From a checkpoint of a small transformer trained on Wikipedia.
Size: 11 layers, width 640, 15 heads of 64, MLP 1728 SwiGLU, vocabulary 23769, 94.3M parameters.
Training: a variant of Adam for these matrices, 630M tokens, 4808 steps.
MLP neurons of a small language model. Each row is named by its layer, matrix (gate and up: input weights; down: output weights) and neuron, and shows model dimensions 528-623. Each number is 128 + 24 x the weight over its row's rms, rounded and kept within 0 to 255. Numbers have three digits each. A neuron's up and down rows have the sign that makes its largest values positive.
Before each neuron's rows, "fires on" lists the tokens most often at its 100 highest values on Wikipedia text that the model never trained on.

fires on: " en", " ", "|---|---|---|---|---|---|", "u", "m", " to "
L2.gate47:123168161118153156094106142118111163111131174075114124102145139168110131143113129140101128120128156115116068101096155153118121118108131164154113146141165129130093135153117127193130124125136147131133135101147156112116133072154117105122142128156112115123157073125136117064127097155118095140
L2.up47:073133096121138156140151139146113123112113156164207126109122116140112173121126131133129101138147174114139103109096152150136087144161118101107110129104086094096111136151143097128149105109126160152089160115128129115140161086121155126159101162147147145141142110122135149147176150138131131102
L2.down47:135131113176084140123126156127148153106104117130095104136130139154112140112117093118134133135137114123104121139157134125147103143138153111152063162185123134138135094143152112156144178153184119089139127133108109094109128094123085155093108080134118103149159119068114118108129178144109154120

fires on: "\n", " and", "1", "s and", "2", " and s"
L7.gate381:109130135138112125161158159116188154129170154126155086181164140146167104161130158137129131157095090155140171139118174079093087127120121132140163142122093088164165169100117151137129142123074173148118072118147091156117162102158163119137137130133125097104151111147118079095132153154121144127
L7.up381:107081107170119131115122118120137129188115156105109187134138128120137134117148111129121118150088126119139118130130153131110130155162117126112153082120131099127151139133162135103126160115162097132123156106099133112126104142131125127157138135146110100109122107092122129112134133087138158078
L7.down381:149143112138112122077093087114137126111095107131101145137095140108158167099109146104108128135118126103131119140122140133070135105144086118136116156144176158059113110148163107162109139124123137120127154164138123115139107171129128121209164146115071121126095161147164114101152079113116106122

fires on: "| ", "2", "1", "3", "4"
L6.gate1459:133139148127141098094135109150137087124146136152091110109131106102093088139123153121109143154133106119119107106155117128087074135152146148145138108150120125113098147134124133093152112148125129174088138131140120113116180154101118095113145131120117176151150117109098136113116122140113184095
L6.up1459:127153117153090135142098125153146125159132173137162137111133143110109173133183132098094160131127124134143137156076114161118176158101146121170112129149146141136176150179175112153099149096144106155105123144098115110151109118123118103165121094129180149131160150158180139124136117161116134129
L6.down1459:083142142124134097102115138133151163126137109139130128162122114162138139137091077146108136126120170103128141141110167109121129086098144114098141082125126165120134120135095114116129074096129133121113140106140099156138151129137084117099080115107115118111122175121145127122100128147107080088

fires on: "| ", " | ", "\n", "–", " qualify", "th"
L7.gate45:125152140122113131145129165111099126166091136101135124130121155123091157124128091160122116124108094141128142113123116132110100120100135121103130156092111129133127177141136127128149129150133152180083118150155116148134116196129129102146163115121099155189124105132124105125085061108130181131
L7.up45:147137097119165120140153129109171091118136116149178124105128128115085136140112114157165101103122128135074133157184130101136107104128176177106120125130145131116143194132069118102185155113126095132137184144106146109130117122118112148116121129143112117127138141111111102130165141153119091193
L7.down45:157136117123155141081107127138147124136126161134122144112101129109135134114112115126128160125136104147145147127179097140119178123083120136103148128159105131129129075140126122139125127155122181115147138161125115170099083136143126146109140085136121137104154148118143124158122080110128140094

fires on: " | ", " "
L7.gate489:136115133127148143147135108134117086139167096108140123150133098142129092114127070114123088158127148139087132103115078135139083109120168139145076123102125149105103126126141144124102109117118122103121147140162151129172057136156145128097094096124108104159131130101143147128104114147113186118
L7.up489:175117135132164128181110125129180102093106112136133111157078134134129117147169133093121147089116081108131127145126138106111096175112150109124134117119126165139136169092118117134146121144130151143179180129125101143105113113140195122155162100120119107148143110139137163176131127120089195109
L7.down489:117109113144147116050092105134075153174087111129108112181156150096097095120136125121080143140144139103109126121137117111136135123118168117152138135112144107164128121126117144138137092123139155111069147098102131107148142136109127131115092135128120137103096119102164144135140112136176096140

fires on: " | ", "; ", "–"
L2.gate302:118115086182116116108150119141123096080150110106178109129120156143143084125129137137140163108123142176129124130112138143125077150103137127146117109133119143116093149123109105143135135112158121088114138107110136218106118101147106155135117128168128053096111062097142123142143125102139148151
L2.up302:151100149111130102077102142116104124154084131138146119146109131098123148148109160122151113113137142145134163092103115163159138128120144144119087196125140116142114141158124126109112097100142127092153086134134140086152124120113154117119131162167128118133141127131191165114109115114150119127
L2.down302:139121104162131141127113131116092113130090091142142113147113133130117170133151110114100153121129088115130149131129144129149194173085158120102143159098103129148129143099130115088124117150122156139136155127096104094113146148103100110146165097101086147120137128113120159115079173094138136124

fires on: "\n"
L7.gate552:111121121129118146106136141094143138169144097132137159138154110156101161097147149130127062163107127120155131127086139104140141144121123113121191122163118128124161139115104173143129116126078111129144118163130123105145128122155168123150125145112111072118109150100100137118114076108134106145
L7.up552:145111108145122108144134129087131161160121112176173134136121101161128118057136125159121117121119123138098167097157147126097105141145127123093139091133115126133105132168129130121125101122129130096113092149089112135175085157171152158135169106136135108102112112104103189121075101095127135119
L7.down552:111086145135114108105120113171173143124134167116136145174092143144092097162072143148132116132100130110114151141107134093149122135148104140124135088146141146090101127118112131125130108133125112148143159095113072139111103082090148135185094125136097120141069159139120167145104134141120127118

fires on: "th", " under", " on", " as", " finished", "rd"
L2.gate1438:126138139163174135080154099130075170158114118155135160130066145185137129137117133144093117126140131099093142108154138123134120134110162138126180116109137149158138113102086101141105158103104127075120176129108086137109136138164142189105138115104133101164111136131138135120167131122125141102
L2.up1438:113097145165164121116116142129097103148155105123154079125125116153076112121123132058121123143098169126118141157135132102118143167091088134170141126101066109150081180102112133104151089165125145146104097116160067127078106131137155108164131153135123124149122127132115093148118140137104137116
L2.down1438:167134096126151133150173131136157140131114116135144156091165145097173125137124144170142150157110124123163142182099091138157122132151156115123133143160161166166173118137130155184117143162163120139130130149124181102126136127089117149116115091107124088150079130111123136156196128134131157139

fires on: "==", "2", " of ", "1"
L2.gate371:108113082112116126064135113108096162155121101148158108142128118114125153094138115122083115132120167134095174101101180102131123117120155115129131112129162152169144112119156156111139143156103157150130122131120115125110163089179125135121083089144097153145111155144110116150105150112087147101
L2.up371:116082110103117114096094125075118146152083133118155138156156146131147162133147120118140118104156127143173168129085128103135144123112140127137145148145153124127138112143148160146109139131110148130149096107123089133104112099168093121168088154101103101117123168151134146119158143124103123103
L2.down371:143102108167112125146124092088157119098146129120116163132124160131134147142115106118146104132128126133172113163121132119108088119115102135126128151173065141115128133122112134144117131120152143143174119153152146102089061115160137097131135124110122130121137094091165109143163101139097085150

fires on: " in ", " | ", ":", ",", ", including", "°N "
L6.gate949:135187107137145113112123140122118120105126134103139134139143131107119121054126152141110140168105121124127126142135129149125127122161121125127146169143109137105093132119104154107112170123138124185075161115100135141114132082127162126135140141155140157148124137122179116125126129155112114204
L6.up949:158092149169127115121097125091147140130146132119103115156089103143124038127117140108155082151100116154113133138127132109133129152083129136113180079120135126143100163130114105077091091156138132155174156125141123082123136124103127130175098138129130137154107105130135148128111131139123132129
L6.down949:114129157131177093144147129096115125092122132132122114153116134156108102160161129109134116162127141091129158128172148157188115139139137142140155149124129161122191126142122081128108142133151119168124153129143126151131116122144113153128133132098129097099152122132160101134149148144089128144

fires on: " di", " De", " O'", " La", " van", " de"
L2.gate1606:081126125156115087172149150108138133128112088168115112139131118152133092087107141115100120111105079164092121076118155073138121090137106100150151122149120122122186134117132130140150112085142099116121108125132137136123152169148118128113106118169130069139099168157117119135135125122141147157
L2.up1606:084126161112132132108168116121143128131116143120138138095074106166128106169154141113139145089119138136160122126150127154131130071086156132128117103136121092154173142146111149137158123096106135122091120158165164121154105119101103121134121109163114136130128114134144143134092118131058103124
L2.down1606:104124146165122110126158115080122115126126126097107067155125115150109073096112123119119162150120098141110149093113126098145119107092179118107119152096147162150146115100120129127107122084093137097070133158122086084132116111117143163112152109156129093154115139133119109146118152132116134109

fires on: "-", "–", " | ", " | Apps | Goals", "; —; —;"
L2.gate23:079156121117131140118136111128150149170113155156138167144138078125144202142134140153116134124141139106152116108128123160101094120110135110135158178089170100131134122156147115130131115130141158150144139112140120118162119099134160111163122117146100105103117140153138130096123121094145108118
L2.up23:134134137100133106158064161143117124100119131116120145106168115166101130133093121121137114109148110091137121146128134147124092116109177125116120123140107140095127105145074130185191142136114088121069159182164165111156087169124128124132075117128136132136128104143118184140125099174121126147
L2.down23:090120132144100122119175099126144120154154173126144138160131113093134078130126120117108193127117135124122126125124143151167136108105092135126147128148168161092101129117135144064112135138115112110171134106143131155084125118124129164119173130178147104131147100119101124132107138114138138140

fires on: " | ", "; ", "2", " round"
L6.gate101:092153143103103117106105102093116119118128115121156108130151101102090105132155132119126122136111099176130097093134112135142135108139123127122144179136127086114109123124113085144117127140107143163139115120140124133116127141122148108131161148145122149147142110130124112109125117106053113129
L6.up101:077117143075116117145125145118158162123096162134196136145144146126112111151137133104125104130130134157132145147152135099186120123121149164124119160122127134117091092128089078120143121177141106137107123166102148084127128109124099132145115105102075135152107108164179163157134105158110118115
L6.down101:117107092103140110135092156158105102145115121141129147124119141142120162113156103135114134110114143131115137172102124079164110104118111111125135069094151127111112114117143120105145137131114145121122119136136087125084088104131149129057168118145105123138112119140155124160139100145124088084

fires on: " | ", " |", " |  |"
L6.gate1504:114107159133134145169137148123127165090146129098110116149112120145096123097165112112178144138108168131156098154124122094110153125104152140138124180152087105144119172126110130099137096159100119140125170151127161112168144100081141084130117125118080116105119106134154120138124109080133117136
L6.up1504:156120102116173147131153137127117130134128101116147148177127142108137107122133135097123125146123104175109142121120100108148175165103146146132118144101144095136126134093098110143164091139125094167161158162139137126129111140139124127157128150158108135132099137149141123092110098042162093118
L6.down1504:117124132096129109129095149178151113163134122132152124132127142147113147129134108163081119152174123140130079107158157153113118135150102152162122142130111133176135116123124126104107113117133114119140079142128141153166098107145121119167091159168081144142122149126107110100150121158129168087

fires on: "\n", "k"
L7.gate1559:095162103106102136117145157128125164159117167111127133126147140168147116099102087151156131180117134128138140082099126109118153144152112110055137133110167104148103103130146132121093114103125107164144115132119080124135121094108118148088125117104125085140131165076145182115133122160061116130
L7.up1559:149110148119125119112070155125121148083144075185093148114119112129148136147121101143165122124121184138138166170062114106103132161118149139103098097121128097124154134147145153116094117113166072125128127136125102137140120133114128116105083146142110098087106132139148170129110104133095145117
L7.down1559:133083116118173179155143130139160133086114126150098112109133060157122141155098164167115113127141112081110136101098095154142090143138155123144095097139113133108111143080119112124093170149142136116141154100136102114110082094106142104161120134082076163163132122181121148103117137088155119100

fires on: ".", " May", " and", "1", "s"
L2.gate712:115113113141133124147081131109136170132118171140145110128157154127098130156128132105100124114091099183134101066114091095157109116143122118109131092093138158104145164113150120143110145137139111131123195097144083133118113113129156133153172167095148123148143114140105107138111143142080124123
L2.up712:156143127120119081139120159116133108172146137125146118123098106129142120128101155100150141171166106174154133103124124157101092119114146166126113148146142134074124124098136176166129119163080132135138153159113117132142134131137118134154164095146074102143085143195142116117115105120114110144
L2.down712:109152155113176128079143097172089123154098144147119135108125096099145093143149126152137131115113129142102152138120118135157135160148131119136159170135141125093083114151116090132117132130127150129160107122117124155103131120155122096101099117160107118095157128100152159110155147161129150112

fires on: " | ", " post", "; "
L2.gate1274:116112172146148108096108142104130131132106154090110110153111133129151124105087136191097138162149168152186165143133150150122153156113104149104098142136079119154148141123127151152177136121189115127131160110105171121100108157116097123142133134166128135113092124132129121166148123092131130126
L2.up1274:116141151161102132121149141110137155176119090155171140155097139091160184106123123094097097096145126106156143110094137144132106111128136154080111157152169123126117147142139110120136158117162110132099112132125129110145131137127138163098159119162137156139053114135183166164123134147151155152
L2.down1274:141120145163137124123125095097156177117130102170171130104141130118155113107128114152121123145155092113113132102111148155109182108117088163110126094129118123114156100098106122134154151163123130140143160101081137145121099111101128131162140119127129143149085122130100082109121148118152103147

fires on: "| ", "\n", " number ", "|  | ", " | "
L7.gate150:066130116135121140125122116142145129119100153127105164203131114095173097140115091096157151128102087159127141129140155163124126130159125116140168134117176121116114123102124121095153104119112107153137112055095122119103148102128156161119115137153132118128120182079157133120152103099166156111
L7.up150:112099163132152126125116156115075123144129127130111152128125151083127146108139149127170157089165095138144162092107173122124126125130116137142135127144169144161146132158122169113084151153148134144110111112117118105140144082094136120113104104128118133103127106112085155155148109137130093116
L7.down150:144142120139104098183169135114151175152110138130146121124093138127148108110126125112140128085118143128171127146136170139159113147153164151146119147143117148099130108080121107120132127158140085164133126159113111155124140176127107136082152159107133123142127121108136102098125155132099138128

fires on: " S", " D"
L2.gate424:132095159113110048132140060101119119144103144137153118152154155138135167129151124152118166114095128127168162150082146125159106146136157112120120130150147156155154120124066136110123112134161143154170128134109129147101138129119168118116161129117154119125152128085143132132121126113138163116
L2.up424:126098188121147121082149145087155124136161125094116139176135149108156106127126130129151102140135151083134120120155139142120168152122117061070119107136168109106141126123145148140162140113143094122141099116150167146146067131117139079139179127126129172111119127132098098167120155171047159134
L2.down424:108100155112140131135124156133137082111154098138156145139102134139152141116133117119177120131135136120134130085156171117113128141147159121116147139155136104136140153118165159126118141126141105119117146092149178095128085132176136148083141115102133124145084140108141145122162110152114123139

fires on: " of ", "- ", "| ", " of the ", "|  | ", " in the "
L6.gate691:133110139120104134120129115097147113144107128111146145162103139143117138150109129132154089126103084101161129101107144146138109175140124108130156145113095121115087115115119146113110134171067136145167097139110118092163151084132153131128115118161124150133131143150148073120146125137161153094
L6.up691:136137099154154135088101144101104115155106146136141166134125151127087147118146156117149117129140106107138129128133148110151119151100104080160153159102160133149128078126128144172097140161110179149142116098122104145130128110133168174077104169103100137126094144131137121151092121158112115132
L6.down691:142151131128132106152117138170129142112111157156103134127125137153132124154108098157135110158123107162094122088137133142135114124178112128111140177180140105126141117112098105113100135105149120110107127138128125134087152129102112108138142129113142149156129128101141135133121102118111158181

fires on: ", ", "–", " and ", " early ", "th", "-"
L2.gate580:136158156102099168092132122131135158162124155136143112154103188107156108115141155101141128164127090147145137130145158124105149107153094056100141133156134145135162127156136134151143141099112131119160155137113111155143162111166149109124156132117129161145108125104137124109103069117157151077
L2.up580:150234118154097117133110173122119131154123144130128135126123168152171172090102148132119124108193127152124125113137151058119164093155124126161142141083144129165103107106116122124143157118159117167126133131136137137103132097118069145114142124085146148132092081149093099117114101094158117091
L2.down580:105160103140130147091133150084165146117135126094111163146150141123149148122182146164162138181113099138144128141151121079126112101118151131090141146155120140124139112120104113110136189108101113114133119132131147085101195088190113129153104133136181155091114167136110121157115147092146170101

fires on: "y", "c", "k", "en", "er"
L7.gate1640:137147140104145112168134142134138119082116148129098121110126116126097119150104154137096163137123102137110124116160134110150163100128136130086114089133112139096136104148099131092146108127129126122163115100105102119106132090129112138159132150125154153111099101135138151118122126136149124129
L7.up1640:132118158123109121132129157142134113132099131153109141176110155094133172128116094122136186098146105126143145080127081121132126134169134179168154158166125090156124116137162141112125131127181080135127102096180118099130130098134124151123085171137143133118112143118114113157113123113104145086
L7.down1640:124103141178082152152173112107165134137180151145134117108123109121146106067119124133120083109121121121122110116124096122132141142100117131086105142108109102144156157166130113147151132145161143132136117155147118171096104147124139147138146139127089118153164131122119177120149135153125162123

fires on: "k", "o", "c", "e", "g", "ing"
L7.gate434:145111150165102117104115158113148109138147145116087100131120111097107134105114157068143168117155124107082126090193085094141129118129097127113123117096076117156161142150098151159132132161125137138156095133143153134166143148165077163119135149141148112144102144130175121105133150081114106142
L7.up434:086124122096126138130084162131178145108080136173125102173091129100112125143140164099130112115080147147128148114092136143134109116144105134157061110156133131130125177122137143111151128143166110095131114148157126129162133158146162143125091130134130140122123116158108143117108151183109116095
L7.down434:109104134161151132101093127096117142102132155108117096108137104112095140102147146113167135096085140113137124169183108108118114073121130145142110140114062078113106134135080115114126129078157133099135113116132157197108141139144114147104129152144131143133140117161137147169100130147133103096

fires on: "3", "2", "1", " ", " two", "4"
L6.gate1092:143138184158140162130162144093154096136155097102144119129143118137122114166114150117128103091090155145104135114137122105165110111100146114098145152142092136140128143096092156097133143138123146137150115131131114124130137142133139084102115156114152136138166136112148122095127080143120142142
L6.up1092:155130119110137162094121129105097163091116151126145150141157153098110121151127144148127133056134136137154101095139120137156163097120128148138104144131130092128103095143111141125103167104128150131123116117116142093144147120143178084152123150143145116130118157121160175088144114167169113146
L6.down1092:136132101087140144132141068140079152127128148151156151122084156139112133093142136140129124074156086125162114131172137134143144087122109144159164122108098139156152101127191146152150166106177075188109143129140084099135144129132105144131135125126096155131121121152131137105132126121151095115

fires on: " | ", "; ", " Dec", "."
L2.gate1503:120122172135120070151132139109133105101160132090201095126104121113169079142139099128093119086122168134173122154124132151117105130130105138140103148114131167151154129119110124120126117140144142133108142110136133156112114107121092132139148120162121113081130082139080096110127113143067138149
L2.up1503:111159108126130146153091141081109108126146032129118119148111097160132153140138125104124144079153153141119099124184110205109144134119089134153134141140070157097120104097094123105138104114135122173136116078108188122144095132110099111085109153139080100106124134110135167109115084155132128148
L2.down1503:135164105153104108121172103105146100160140101138145133108136124130130134140127174100074092112084115123140123105130173135133138135128117146124153156140129147101131080064110102155119152117111144141145167121109168152149113154129132168102104088109135112132147132111111168117163100135121125149

fires on: " S", " D", "c", " G", "h", "g"
L6.gate304:107126156122139135140148149136135120101113092125170118135100099156147105146161141172146130114140102129100146158129111144109130151111110100152140112181157135118149150122121119068161116090128141109129150113141110168131076135121095137128133132089120139131110151141138118155155130156104145111
L6.up304:133108185121171119081154106146134106110125091073127146142105120090130153143145098136150143135155112126153121139152145122118088130110121118102141092097140106108155120104151154173133133110136114128153164093125137122112126115157129081149149139090117126145124127141132103185108111146101088164
L6.down304:168162151148144083132111114125163128151108114097145114112134152179074146139091122109129131083133134127176139124114167079133140135122130128136104136101144095124121086125153124137113136168135177108146114160132157104094167112148151141135151160182083104125095110080143110120135141165111137137

fires on: "2", "ö", "}{"
L2.gate1630:104147157158132147121136168130132162149123134129151164163120118109152160072126128097100147125101137143094163082102125150118119128123151110131158135106065120135132135079107144128087144134117170093145145148096112126095128113159155180162144139085138139149157179123138119133126137136084142124
L2.up1630:145176109127110078108107168151093141148118166165161204117111132116138182142110127143125143084126142125089129107086109150094127123129157106136129134106121106133113121063105106137120159098128147133139145139127125115113140165130132137148130159148122089147113138151145144087154106152110131109
L2.down1630:151121110123117104151120102169057119107125110138136208152130108099155125129078128134159078120102083129152137164143129111139165167122131141139104116118138118131148141085142155083108126100119123110141154146152146115159095129122109121132148133120133126116174132121122162111166113129106167164

fires on: ", "
L2.gate986:159110163147107115130091133119124178132135159118094108121149127177100160121080134120136141136144166164133116145110100138123094129129092116097124153135111122135128140133070110123145112138122189101131123132123139138154091101107137124078118132116146121138110119122133136110132092096090117091
L2.up986:100119157142087103152116103105122149122148138104152122121116114120148134132117123139122134122171131136088139100115107123126112103134132116086139188124114134102097112128088168123160156130109130123141120169101161152151087151078123117110145106093172146106115152096134131112108123144140099114
L2.down986:132118106114125132123100152097127125126126148088107186097100111145122113128141098121185129176101159173146166165101095120132127098175162132115108156156119125089171123119103125134127193147089107097162123127113144172160128095146068132141109150127142139138150157127122136132107133111156132132

fires on: "–", ", ", ").", "-", " to "
L2.gate622:140136169129079101139135101100180161127144134107137107166127158126122095086120088159094073160124142149107145104131136146086126169137105103097159126110093136112081159108092139139129078119149158104137116097126095165128097117101133153101121124118158127147082168099115167120148134123158159116
L2.up622:134102151144109091125102128138119149174134112143130134164097190128133109145106140177110117132149110152144127120144155108151122145108127142113168123091104148117120090133105115138144127122123135124150135149099105159117150136083136147155124074141151103114114118163099160163108132082191128112
L2.down622:146125148139155084166129100128139160153137134088148162153157138088111124105152136118146114140170118082146105147167142116139116153128135117129152120141148074138123097136107164111107107164113109131136110122091141075131194133140098144152114103152112122129149140096115129160111120106136133116

fires on: "–", " and", ",", "1"
L7.gate5:150133073132121137127074122102140120138154151111113092152147098138121148125141125124155132164116096147146120119113072145079131131098137122180157078132143129139123157114157144145141111146129108146128112116111125099147109160173112141093149148111127137113115100120125120154124127098113158111
L7.up5:138105128147085100127109154126096115107132086122108121145115101152136122091109140108080182113125139143123087137145117162148181146126139133146133141125125131123130146116151145195146148118128157106117159133148095142132117137130193111153135103180160110143160101113129166132096127116098138117
L7.down5:147146105177159142055145100145100095121133145131126095121139095117151099125118132109113142099157114092100137114134139110142113112099084083134160143187137128128087153119131108115106128120164116130147105127124142127118098171120121139058105193105134164146130105146101140058145081115167097152

fires on: " de", " of", " di", " of V", " en"
L2.gate1180:098123138112114082181169097093133082134085125117137096132151149141172149110159094133094153100133095116088110102140152137096135136136122133131167125156122164151176120118086066124142103115135126134119073123127173153120098130103149163133115110156167083112154121127115127125088107130125161146
L2.up1180:119131146166109106143129157137120125114115166149082124152135143160152120106117155154119127176138146147061095123127161109142110119098135115171129091155117140153155103143134127163104130077120124119136132164114126138129107150144098109124116108146144108113103105141150115160133133194137129122
L2.down1180:124111126144116124125122117123126114094146112113183131127116132122134135123124133147128126112145118158108118162111168130114115150096132101141141119108175112134155138174162145139148120077102104135102075135162139159133106109150144110130144129138131109126159143133135147135136125106130114101

fires on: "\n", "1", "2", "| ", "ar"
L6.gate605:127150116145097140120119110110123155143158075098127114094125111080109138144108135142140125110119095127089084136098133167143160146127158140149124093095130121125129155125152148137089121125132139094156150134118148141060109108159121117130121092117098085136170155123142121134129101153105137176
L6.up605:118130112153099047124093140083115130121148127136136130134161107134123100131126125127098108105146155115124117113132110104133121115130152156146110143100126139112099140157134135100081145104105130090079115123138147145116118116174128120125152105105100134077112136110088101121086127101108102144
L6.down605:126142100127141091092125099087105138147157106139184117133098110115118120120134133152147147145122119129074173140124115091139114158137064162077125142186143174129123118121117114122115104124122114131160116101122106132138117133110114086127109160112133203138078135119141188082134119108125088102

fires on: "\n", " |", " |  |"
L6.gate1545:114128137142092117126140162132127153149138060099122096147135105128102107113162160134118147121103112168160104129096164139103117145157177148123144171128097133156114107139125132081140131113114156146151088111103127108131133120116124151130076146146132124120122179132161136140149076108178142112
L6.up1545:116109190128146122127145134131112125152138079133105138086122089132095157152125105124140090146134107143161112104108102137093097116147114102193097125137131091124144152071106132109130120149130094142140128166132082156168109098160147143154164129109117152128107109086144135124090105087111154154
L6.down1545:122140145191095103130131123125134100123106088131156122110112129131118161107123136146097119113128144140136133078171129132144152091093156154097107133119136135115184088122131138098093128143119120109109096172134149131108153134133082150098168115146120107134145128077146147147163116150158162108

fires on: "2", "1", "n"
L6.gate283:140158143153093089138085084129121168114155124088172112072130107115112132088124110105124154112121101132117095109100128164136109134142131133133120142118066110120177115154118121078133113101046147120139119174152118143130187132144162142149154138135089132109130153119097136164126101129090134135
L6.up283:084169095132099148184098096135128138137133146090136134099130125062070143123125106133121172117131114142114128141131136139140104117084153115139136171127121113124111124176123096116136124113136108118105118108140170135164196097116128148129117119112138122082133161161075156155131135114124153122
L6.down283:113135138100160126114107139129141133164105096124135068121099111154097155156103118125111121152146126155148127156155112130123136131129107100093132095139150122157143175091135156111129129105133131111084141122084146097125129179110159121100112127162135120146133142105133125101102102128145106147

fires on: "\n", " |", " Stadium | ", " |  |", " | "
L6.gate195:120108119095178123153123120144151171122173090082140106143093116130103114126150145132186126168127131151139097148103147145118142183141144163186141132157150103150111153089090131180181114140112117149108158168152146105141122117116131108156115145097077150142097140139145115119113131074115132147
L6.up195:114099133119135148118078125153146135162160134160136126144109091114125129084135098118126142145129142114084105111094128142122156136159169127152086154135122108112094157100095124103163116154110092148129143104124113118129089113137094094126093135179114097108102124180166115181097149079133136107
L6.down195:147078139129086102123117125126109116120127174117156125118114131111132117106089119134089154120144134137123111106173126111141102098136100137119155142116106162084163143143130129145099147135132145112126059140149097131134124128130131137170130153128109150146142127084110140124128121149166159105

fires on: " *", "\n\n", " Got", "\n", " round", "ak"
L2.gate853:124158123110105128136160122113130173136139190104112146168122132121122126103134136168130131104131121109168149132132153123130133098110122152100127129128129147117146109147122158134125104111107130134125149150125121117143154114090143131148173138097132085138084129137064154122061109100128127081
L2.up853:110144119103138089128137151094137145100134103140157168174149144073110143083116135138134121109164136132135144137143137091107156138116148131124107156163064130158120132132120153170106107081133100130172110107082155145161107124102127156118153139178140123097088143143143126167107172135102138122
L2.down853:147139112120157112142101136138130134135168126162106090149127105151128135170128153113155100124162105143162102137089111130132104134132159123169105101164113107099122130157170139126142136129138133118120098117135118113137130114123123135129076147145159145122157135119180151142119183109106133119

fires on: " as", " | ", " "
L6.gate90:134134138132111126137149140130108132125142111107136189133127140152116107150099105100098102117139090193107114138132129116153112147116169107131142120135134145111098142107169102143145093134129140170117129115172148128150075160121161136127120115121100143124146079129161094088119116122119172130
L6.up90:149133113100102172157113124126107113048158135138126139101097132128148083111121150161090146086122139180103104123164141156135136102118098112116131166185107139124140133145130119076115108107078144151126169076120119137181074142112123120131149098057122096098138161118102137144125157143148162130
L6.down90:055139145157162119131144127115119102145132121149128139131105149116140160139144150140148088092122163165114123169082139143140131163114168103154164115098117132102104115123141153168161128144091139083108095125114151110139139111132093116115103154137139115125094101146108092149132111107095140161

fires on: " | ", " took", " taking"
L7.gate871:133109154122134132159139110085165126125168100105125131118113143147085083118107113143065125123136143097124123174087115121140073143134136109141139112098135141103139130098164177148136134117129144140154140069110145154109136129148147128110149109132120120163137145078139140131126116140067123149
L7.up871:133153158129150132161136130120121116155087138119088146121108110136134126127153168100107116142164147148106132149122119109155135164134129132106150086120142157137086151069127132142099159167164140114158140108128146119099133153122185149130157119104123122169120107152111142168162134135119145101
L7.down871:137163154086139160131108095107124135127150112118094172147133075112104136151110107152152123183140137106158176140105116160098112144172105146131152116134111137097166134100130136114110149158139126118083183175167115113137095139121137160120137144118113110123091126145137162139129166121126166087

fires on: ".", "%", "%)", ":", " But"
L2.gate1216:147140115124098164146113113129114136115129133171143134119105162127141116126118112113068144129109127158127156072151127130118110113129145119117143066179123094170148148116165171086153116116134132104131136126112151132104140130184153117134189133105121124113110164147123106118146140155138154092
L2.up1216:137124139137131160150140135153091149091135140137102078186100171168103139108158140095163120141113130122111123098124112120168113125138102129143135136140108146142134164150140120141162150175128178110144125098121103140113144152136132173106148130141137133113186158146101145135108126101116144109
L2.down1216:125155119128101101098135144131124138118129130116104171099144118134179124195117109120097123118195144125132163131115161137079148083157127142075138134173164121137131115096141134139129134120099164121138134116151160136109152118158141101131137139150115110112140141114098112159133119163131088116

fires on: ":", "===", "===="
L7.gate583:113117113144103125166138092075137085055139119108131128148120106133101116151148115128101166115123117125139138120135119142143090136117129148139158127140168103083135134161154130109103137076118161137105137114081095180125076111194148127156133099121092109156146162141127079109140148141142126153
L7.up583:182099155173086149140130110116124151144125118115146109166087167132130117142122149147147121122152120108139156091142160124106133152128102093122148075117111126153130126134168138146139083113159125139121120149194144118120154114128141185122155164150136106111134139154096140116114115113105165119
L7.down583:115164067148124070173148137158138079106131153124176140130130102157116134121096130117125138161119142122144125129142184132109101085155074144128145164103180107121090141124120106102087113118143153152110133145152146221145095074117122117108117147128139102113133135140103129102124133109116103145